MLP neurons of a small language model. Each row is named by its layer, matrix (up: input weights; down: output weights) and neuron, and shows model dimensions 64-127. Each number is 200 + 40 x the weight over its row's rms, rounded and kept within 0 to 999.
Before each neuron's rows, "fires after" lists the tokens most often just before its 100 highest values on Wikipedia text that the model never trained on.

fires after: " as", "-", " E", "s", "A", "ent"
L3.up1460,258,201,247,200,174,150,226,241,171,242,170,204,235,144,130,200,211,234,231,192,219,241,269,229,183,174,189,177,256,212,196,199,203,200,170,146,201,192,212,182,193,150,194,239,173,247,189,187,183,263,251,282,176,203,138,199,200,159,175,244,156,198,201,121
L3.down1460,269,227,265,155,162,210,245,275,150,210,189,221,203,124,195,165,147,281,208,217,208,292,213,180,237,201,184,194,199,236,184,201,142,219,165,166,219,180,220,128,189,232,239,235,159,229,124,209,246,189,186,224,147,172,228,228,166,202,175,237,234,208,253,243

fires after: ".", "c", "t", "k", "re", "lu"
L8.up1313,175,188,231,159,249,231,184,206,178,247,242,191,224,235,203,292,146,205,240,214,98,215,197,190,169,195,221,218,228,164,251,174,178,315,229,261,250,232,112,257,169,228,158,219,179,213,113,200,285,235,289,244,206,239,263,157,214,238,223,180,207,177,203,191
L8.down1313,207,222,163,209,224,191,196,202,180,234,183,229,213,183,137,171,202,232,166,167,281,218,169,201,273,256,172,186,190,276,173,216,241,146,134,194,149,201,189,194,208,254,191,162,252,162,177,238,168,204,168,240,217,138,149,224,162,255,220,174,251,199,157,225

fires after: ".", " for", "for", "re", " that"
L3.up940,227,198,133,217,263,180,172,216,208,238,260,187,140,125,209,200,208,167,255,237,208,209,212,251,152,207,226,254,246,185,244,175,187,222,256,196,154,214,169,222,145,189,216,174,231,178,248,207,198,279,169,152,174,201,219,219,234,169,207,212,166,221,122,195
L3.down940,156,189,208,228,207,260,166,184,346,162,132,215,197,185,169,261,228,223,203,252,222,210,203,108,287,157,255,136,177,176,139,212,248,241,107,238,186,199,203,171,149,210,198,174,218,210,165,295,266,155,181,162,173,258,199,242,163,233,219,188,206,230,226,185

fires after: " co", " House", "-", " through"
L3.up1090,123,228,267,188,225,219,206,245,177,239,162,140,198,246,134,265,213,74,219,205,214,161,158,219,218,198,201,259,182,161,321,181,155,226,241,171,222,234,201,210,197,212,118,239,308,219,225,191,109,188,135,187,237,205,266,189,226,238,247,190,220,229,150,188
L3.down1090,178,212,143,211,192,215,259,178,170,248,139,226,267,147,121,192,197,203,139,189,198,179,249,250,217,258,215,231,224,241,173,269,216,229,168,252,200,227,192,169,177,178,191,211,190,190,117,193,283,241,165,244,236,193,185,220,207,117,174,168,136,150,182,191

fires after: "R", " As", " as", " G", " So"
L5.up1143,224,226,184,232,199,181,179,170,242,199,288,164,190,301,174,146,157,290,204,196,206,206,233,236,273,194,229,169,246,114,170,221,170,251,188,167,211,216,216,192,140,175,190,242,214,222,156,173,235,163,225,168,146,168,174,240,202,208,200,194,198,210,175,111
L5.down1143,155,187,214,201,204,158,195,142,231,193,126,238,178,166,156,208,277,173,210,266,169,176,196,242,198,176,272,182,142,233,186,219,171,241,195,237,239,191,201,196,171,229,99,225,245,166,155,204,295,256,155,207,226,210,197,194,137,159,173,176,266,183,188,158

fires after: " in", " ", " An", "–1", " an"
L7.up157,253,216,206,237,167,227,236,255,221,211,254,278,239,223,219,246,262,261,228,247,186,189,200,238,178,177,214,188,159,241,203,231,259,260,158,233,208,269,206,232,219,237,165,156,201,178,193,262,269,243,247,259,179,238,210,203,213,286,223,181,178,248,209,234
L7.down157,219,202,259,200,208,241,219,228,250,239,215,153,199,192,161,159,211,198,176,174,163,185,240,239,207,238,230,235,220,221,268,196,158,165,138,156,223,129,179,189,224,307,261,232,142,244,211,205,79,236,202,180,205,213,262,241,185,203,219,249,215,153,190,175

fires after: " ", "er", "th", " comp", "mp", "c"
L3.up1520,172,200,175,175,186,226,142,214,209,191,152,161,182,260,276,138,222,174,200,166,178,228,195,195,171,195,232,120,159,218,154,121,171,175,186,113,158,162,184,204,228,161,220,191,140,166,238,210,195,108,233,172,225,107,225,193,226,123,121,181,163,199,180,209
L3.down1520,232,130,245,251,176,134,202,137,131,233,254,233,224,196,151,151,235,183,143,231,247,217,210,184,203,219,149,253,173,178,171,240,224,221,209,158,230,195,215,143,190,204,247,215,279,232,167,237,190,257,197,232,230,214,212,199,154,237,215,280,229,263,183,208

fires after: " D", "or", " Li", " Di", " Ch", " at"
L3.up1306,194,246,154,161,229,115,179,165,216,188,205,219,203,182,216,172,151,222,96,227,155,108,180,227,168,118,165,212,172,161,184,184,263,162,159,181,113,138,153,142,186,238,228,223,204,175,228,177,256,195,174,180,200,199,178,190,172,122,211,230,193,135,201,178
L3.down1306,182,219,187,165,168,195,212,184,215,209,185,192,140,138,166,244,229,200,274,221,245,258,229,96,235,213,235,158,212,213,183,193,180,232,182,245,245,263,185,199,179,187,99,137,154,193,133,125,254,185,191,156,121,175,184,114,218,230,186,187,179,197,238,234